MLP neurons of a small language model. Each row is named by its layer, matrix (up: input weights) and neuron, and shows model dimensions 32-159. Each number is 50 + 15 x the weight over its row's rms, rounded and kept within 0 to 99.
After each neuron's rows, "fires on" lists the tokens most often at its 100 highest values on Wikipedia text that the model never trained on.

L6.up578:70 69 32 63 45 41 44 45 48 61 38 40 41 81 52 60 20 57 47 68 46 74 47 56 55 62 23 41 50 40 56 49 25 49 38 69 64 60 17 63 49 53 40 65 74 70 46 53 48 51 41 42 44 64 37 78 57 72 47 45 42 71 68 57 58 30 55 64 69 14 64 29 42 50 53 72 16 48 59 42 63 56 41 43 39 51 42 49 36 35 85 60 29 58 72 50 65 45 30 55 60 51 47 31 42 44 57 58 55 47 16 45 41 53 83 60 57 36 66 41 12 61 45 50 27 22 26 56
fires on: "i", "ed", "00", "te", " young"

L8.up986:39 45 54 52 52 42 82 62 61 56 37 40 50 83 39 74 35 63 31 65 64 52 56 49 44 65 72 17 74 35 43 67 34 49 59 42 29 61 34 64 45 66 64 46 58 42 41 68 55 63 83 46 33 64 31 60 60 38 75 22 36 52 34 61 36 74 48 37 56 49 26 38 22 61 67 36 74 69 51 47 49 49 36 52 46 48 80 40 36 51 68 39 73 10 64 68 47 64 45 40 31 74 48 32 37 75 46 42 34 49 52 50 64 57 61 64 21 69 43 51 70 71 55 53 41 46 65 32
fires on: " with", ",", "d", "re", "am"

L4.up94:65 28 52 68 29 41 41 28 43 64 15 53 46 64 42 50 58 53 41 49 48 43 61 40 55 87 54 38 76 77 14 53 37 59 71 49 80 43 59 62 21 48 25 52 41 49 49 47 61 40 61 73 47 65 71 60 63 35 55 68 50 26 43 39 45 56 65 43 55 47 25 56 64 46 36 45 44 34 47 74 68 60 41 85 49 45 69 65 23 49 33 54 30 51 32 46 27 57 27 74 62 70 47 41 05 34 25 63 89 25 56 55 49 48 51 54 39 73 38 40 45 60 29 33 42 60 56 59
fires on: " appear", "ri", "ed", "ar", "n", "e"

L5.up1061:21 53 68 90 00 61 46 45 73 32 48 35 52 69 43 55 64 58 84 59 38 23 49 43 60 28 45 49 68 63 53 48 36 64 80 31 47 40 59 44 46 52 83 29 54 66 50 58 34 42 47 24 38 73 47 40 63 43 22 83 49 46 63 53 75 43 45 58 30 33 47 68 48 36 73 28 45 22 45 77 36 56 38 44 52 38 36 52 42 55 56 50 34 77 54 39 58 63 55 34 30 47 38 42 54 44 61 41 53 51 35 58 49 56 45 51 54 37 62 55 53 65 45 48 64 43 60 47
fires on: " an", " An", "lan"

L4.up1013:34 41 39 59 64 51 51 33 38 30 63 25 53 58 52 67 68 19 68 30 49 47 44 45 34 66 43 37 45 56 20 67 44 27 29 67 37 24 45 17 68 44 33 43 44 47 46 41 82 80 42 54 50 63 43 56 38 58 38 26 47 43 50 38 45 63 18 42 85 61 39 47 50 60 65 45 37 30 57 69 70 37 43 47 58 50 49 36 64 40 32 53 43 30 43 46 67 50 47 50 51 70 40 61 55 80 51 75 73 39 57 62 54 29 61 55 66 74 63 62 45 47 36 57 71 54 26 62
fires on: "ra", "d", "v", "ri"

L4.up1168:85 79 54 48 48 62 45 54 43 64 71 62 32 46 65 59 48 52 66 57 73 35 21 42 85 66 47 35 43 55 49 81 54 65 61 71 50 30 59 43 33 31 51 49 60 48 75 52 49 34 51 66 56 56 61 65 40 44 63 43 35 54 47 34 51 55 52 57 47 25 49 34 53 58 54 23 37 61 39 45 59 51 54 40 35 59 55 35 41 19 70 57 37 57 44 18 56 38 58 42 44 42 64 47 31 40 36 77 55 41 43 41 47 37 53 56 68 54 61 65 63 75 49 53 78 14 43 40
fires on: "or", "ce", "st", "y", "et", "d"

L6.up980:25 61 52 65 32 34 95 72 49 38 40 20 67 67 34 57 45 54 64 40 60 74 39 36 72 73 44 25 49 51 41 74 56 45 26 19 69 33 60 49 51 31 51 46 42 43 46 69 11 52 49 59 71 41 33 35 53 38 68 41 50 50 83 47 22 43 50 53 46 53 39 44 33 39 46 31 59 63 28 01 48 53 46 57 48 52 52 44 53 30 35 55 54 23 47 27 46 70 45 08 37 56 47 61 44 52 50 58 18 37 36 47 45 38 62 64 34 60 52 46 67 50 48 43 39 74 60 38
fires on: "re", "d", "ing", "i", "t", "y"

L5.up294:44 42 34 39 46 47 66 33 69 33 79 56 51 59 71 43 56 07 62 36 29 49 34 66 36 60 46 28 40 44 45 70 37 55 37 44 25 23 49 41 28 42 40 73 15 50 64 57 47 35 64 40 42 49 43 42 54 67 71 41 36 44 35 36 55 47 55 69 81 41 48 49 74 49 27 55 49 63 51 45 39 67 12 40 63 36 52 31 55 63 53 63 17 42 60 57 76 66 44 53 35 41 50 66 38 56 53 47 52 60 38 41 46 36 62 32 45 45 66 55 66 59 56 44 36 42 59 61
fires on: "ver", "t", "m", "st", "ure", "p"

L5.up588:50 53 46 76 35 55 58 66 61 51 57 38 57 68 52 37 56 81 40 40 76 43 38 54 49 64 37 41 72 51 53 35 51 44 34 55 51 93 42 49 51 55 45 56 31 31 56 63 51 44 27 64 67 61 40 35 52 52 73 79 51 40 42 27 46 65 35 51 66 64 59 55 45 58 52 31 60 51 72 24 45 48 44 49 34 47 79 49 62 29 54 56 43 39 57 36 60 59 54 08 56 57 68 17 66 19 64 32 51 53 60 45 33 41 69 72 36 53 26 25 64 42 58 31 27 36 44 66
fires on: ",", "re", "–20", "hi", "t"

L8.up300:49 27 60 25 39 64 38 55 58 58 72 43 84 37 74 61 71 58 55 42 57 78 47 35 37 49 36 45 51 31 58 67 63 51 06 17 85 74 25 46 50 68 43 31 55 69 64 61 60 51 60 59 31 57 71 51 61 46 44 52 54 52 49 37 46 54 53 39 58 86 55 59 51 54 55 25 61 59 52 23 29 59 67 51 35 47 52 74 59 38 29 61 56 44 47 38 42 72 74 29 41 50 55 46 41 47 50 57 65 45 71 43 40 55 55 77 35 63 44 53 62 40 32 48 53 52 73 73
fires on: "le", "se", " to", "go", "ly", "i"

L7.up537:55 38 63 45 50 59 66 51 41 42 51 80 49 65 18 43 33 42 70 42 67 45 45 55 24 36 49 80 62 42 56 74 60 67 36 77 42 70 56 47 58 25 58 35 68 46 45 55 70 44 29 52 56 56 52 31 79 41 47 41 25 52 10 37 50 36 40 78 79 34 55 44 29 67 49 54 69 37 38 47 55 44 53 27 48 56 42 38 44 72 67 53 62 55 68 38 22 41 45 41 38 54 43 54 61 67 51 39 57 38 53 53 58 29 23 37 80 57 39 53 65 60 52 52 58 46 44 40
fires on: "d", "ff", "s", "r", "em", " d"

L8.up416:45 46 70 28 33 53 81 61 50 47 66 48 33 52 51 76 35 39 78 73 69 46 56 30 44 44 41 29 42 55 56 70 44 42 48 60 38 36 63 28 49 43 70 60 31 31 54 68 76 47 22 66 50 53 32 32 54 69 46 33 43 47 49 33 44 57 49 59 84 48 30 79 47 53 57 27 52 43 25 65 46 37 38 32 52 54 54 20 56 59 63 58 32 60 75 50 50 39 46 62 40 62 55 68 48 43 62 60 53 33 35 70 61 35 45 47 53 36 68 61 95 55 41 36 67 30 39 61
fires on: "d", "D", "t"

L9.up50:09 44 39 51 41 41 47 71 63 45 49 69 51 64 51 28 32 76 46 72 26 30 44 36 94 48 28 63 40 59 45 61 48 81 57 33 48 43 24 73 79 58 60 51 68 55 37 15 70 53 52 36 67 64 57 37 59 45 56 53 56 48 64 52 41 46 30 74 25 33 35 87 44 31 78 67 41 31 50 37 47 39 42 71 50 34 64 52 58 66 36 51 54 43 68 75 34 68 39 30 60 51 27 45 57 64 40 21 63 55 31 56 30 69 17 53 58 37 29 55 50 43 48 40 63 33 42 45
fires on: " ", " An", " W", " Ch", " K"

L7.up1111:82 66 58 67 33 31 54 51 53 46 64 61 41 73 48 66 50 46 33 49 48 49 51 51 48 24 58 58 63 53 31 41 40 51 70 45 32 50 83 51 59 47 31 46 43 47 37 57 34 76 48 40 35 65 28 57 50 65 51 45 59 59 33 46 47 59 52 31 44 45 51 42 47 48 58 61 66 53 39 33 70 51 68 38 58 54 20 47 30 58 64 71 35 56 44 37 69 41 50 38 34 71 34 69 69 39 67 42 73 67 62 82 48 83 62 42 66 48 58 62 32 60 46 41 39 44 53 52
fires on: "ed", "ro", "as", "en", "s"

L4.up209:35 69 63 45 20 29 54 21 67 42 42 40 38 50 60 70 48 63 43 52 51 55 71 29 34 42 48 57 59 72 34 18 45 59 41 54 45 59 32 59 72 47 48 44 49 33 68 59 36 47 40 53 19 67 37 63 55 64 37 38 47 39 52 25 74 54 49 48 25 32 36 85 64 63 82 64 49 35 46 35 69 63 82 59 64 23 42 62 56 34 43 62 45 32 55 49 54 64 55 53 41 65 42 57 26 31 36 45 85 28 77 65 49 79 31 53 31 37 51 65 41 57 54 53 51 43 49 52
fires on: "s", "ed", "ance", "en", " well"

L6.up698:31 36 42 39 54 43 43 99 49 54 25 62 38 26 67 43 55 64 73 47 15 31 52 50 41 42 48 69 30 62 42 45 30 47 39 22 66 54 42 45 69 30 48 36 58 63 11 64 61 48 45 40 52 68 51 66 22 81 60 68 44 51 49 66 46 25 39 87 40 51 61 54 58 54 45 35 76 45 48 55 44 50 17 68 41 62 66 41 64 52 58 57 42 40 72 52 24 73 29 55 73 57 50 54 44 40 79 60 64 73 47 46 54 09 35 34 78 37 47 56 73 67 62 37 42 43 62 51
fires on: "u", "au", "n", "ed", "m", "an"

L5.up230:61 28 63 44 39 37 55 70 48 39 18 64 57 46 53 73 52 56 48 52 74 53 77 43 42 51 56 23 48 46 38 70 49 63 59 64 37 32 59 59 37 47 41 37 42 53 84 71 69 39 45 54 57 65 43 76 22 28 71 60 47 63 56 25 63 51 56 46 46 80 18 33 49 37 37 50 36 36 50 51 60 48 60 37 70 68 44 62 13 43 66 62 35 39 36 41 59 57 53 54 44 63 45 20 42 38 70 41 44 40 28 55 59 36 51 70 75 73 37 59 36 54 41 72 18 10 54 56
fires on: " appear", " Mi", "ed", "mi"

L6.up1220:42 35 45 48 46 56 58 53 50 37 54 63 67 39 40 18 68 12 37 57 63 48 69 37 48 49 43 40 06 23 11 75 55 31 29 41 60 82 55 42 51 40 36 57 47 41 56 72 65 55 34 50 25 32 55 61 66 60 47 49 27 79 53 50 41 46 35 72 59 63 66 52 57 44 34 27 57 23 70 35 50 49 67 67 25 46 42 71 49 32 65 64 30 80 63 33 46 75 48 48 34 56 66 56 66 56 50 63 50 51 52 34 72 45 15 58 60 44 39 44 64 42 37 39 23 49 33 72
fires on: "or", "o", "le", "hi", "i"

L6.up651:37 24 30 25 59 41 34 69 40 62 66 39 40 23 50 59 49 73 53 47 56 40 39 63 56 62 38 60 69 52 37 34 43 38 41 52 69 41 56 63 74 68 52 37 46 49 38 68 50 44 60 44 56 72 52 45 29 48 22 45 44 37 39 44 55 36 46 79 50 17 55 54 52 49 47 31 60 49 77 51 41 59 38 50 46 46 72 32 53 44 50 48 43 13 40 43 38 55 76 47 48 52 48 46 56 41 35 62 27 50 54 59 18 47 51 36 46 64 23 40 45 40 29 40 33 73 63 32
fires on: "n", "l", "m", "el", "en", "ch"

L6.up311:52 42 72 44 47 40 76 25 46 41 71 57 56 40 21 82 70 42 65 43 58 50 48 37 52 51 58 32 60 26 49 85 47 55 53 50 37 33 86 40 46 39 51 48 48 55 47 75 67 55 53 65 43 21 60 48 57 48 55 31 48 64 47 36 72 71 62 45 72 34 63 80 64 79 48 54 69 41 38 38 82 44 42 33 64 34 30 66 46 60 44 44 55 73 59 48 51 16 17 41 64 35 41 40 56 49 56 38 40 29 79 35 21 49 65 07 29 29 56 38 55 57 38 33 74 39 57 74
fires on: " Da", "ing", "ctor", "ling", "d", "D"

L4.up92:66 21 61 86 49 64 33 47 58 53 59 76 39 38 49 57 41 46 38 16 69 75 44 47 44 54 50 49 53 29 51 35 54 37 43 22 49 91 56 56 19 67 58 29 47 45 50 54 38 58 59 32 26 68 46 37 33 50 90 57 29 58 52 52 71 46 52 51 37 23 60 46 73 49 36 58 62 68 46 45 61 49 51 34 59 34 11 46 55 58 54 50 49 66 54 39 49 67 56 49 43 40 51 41 23 49 63 62 42 84 37 69 52 50 51 48 44 76 39 57 57 52 36 46 29 60 38 24
fires on: "s", "d", "end", "an", "en"

L5.up1251:52 31 28 40 76 39 43 29 48 53 72 54 45 47 52 36 18 50 46 61 66 70 56 60 68 50 07 31 77 74 63 57 24 50 48 51 30 19 75 66 55 40 43 47 81 48 45 56 46 58 42 45 47 75 44 70 43 57 52 69 25 71 41 55 45 25 64 37 91 37 32 74 32 40 59 62 51 41 65 27 57 41 64 35 69 69 56 64 45 47 53 50 62 44 33 33 67 38 58 47 51 58 40 25 03 35 53 36 66 49 39 48 53 65 77 56 49 81 53 53 41 47 40 46 34 37 41 33
fires on: "ve", "re", "te", "ed", "cur"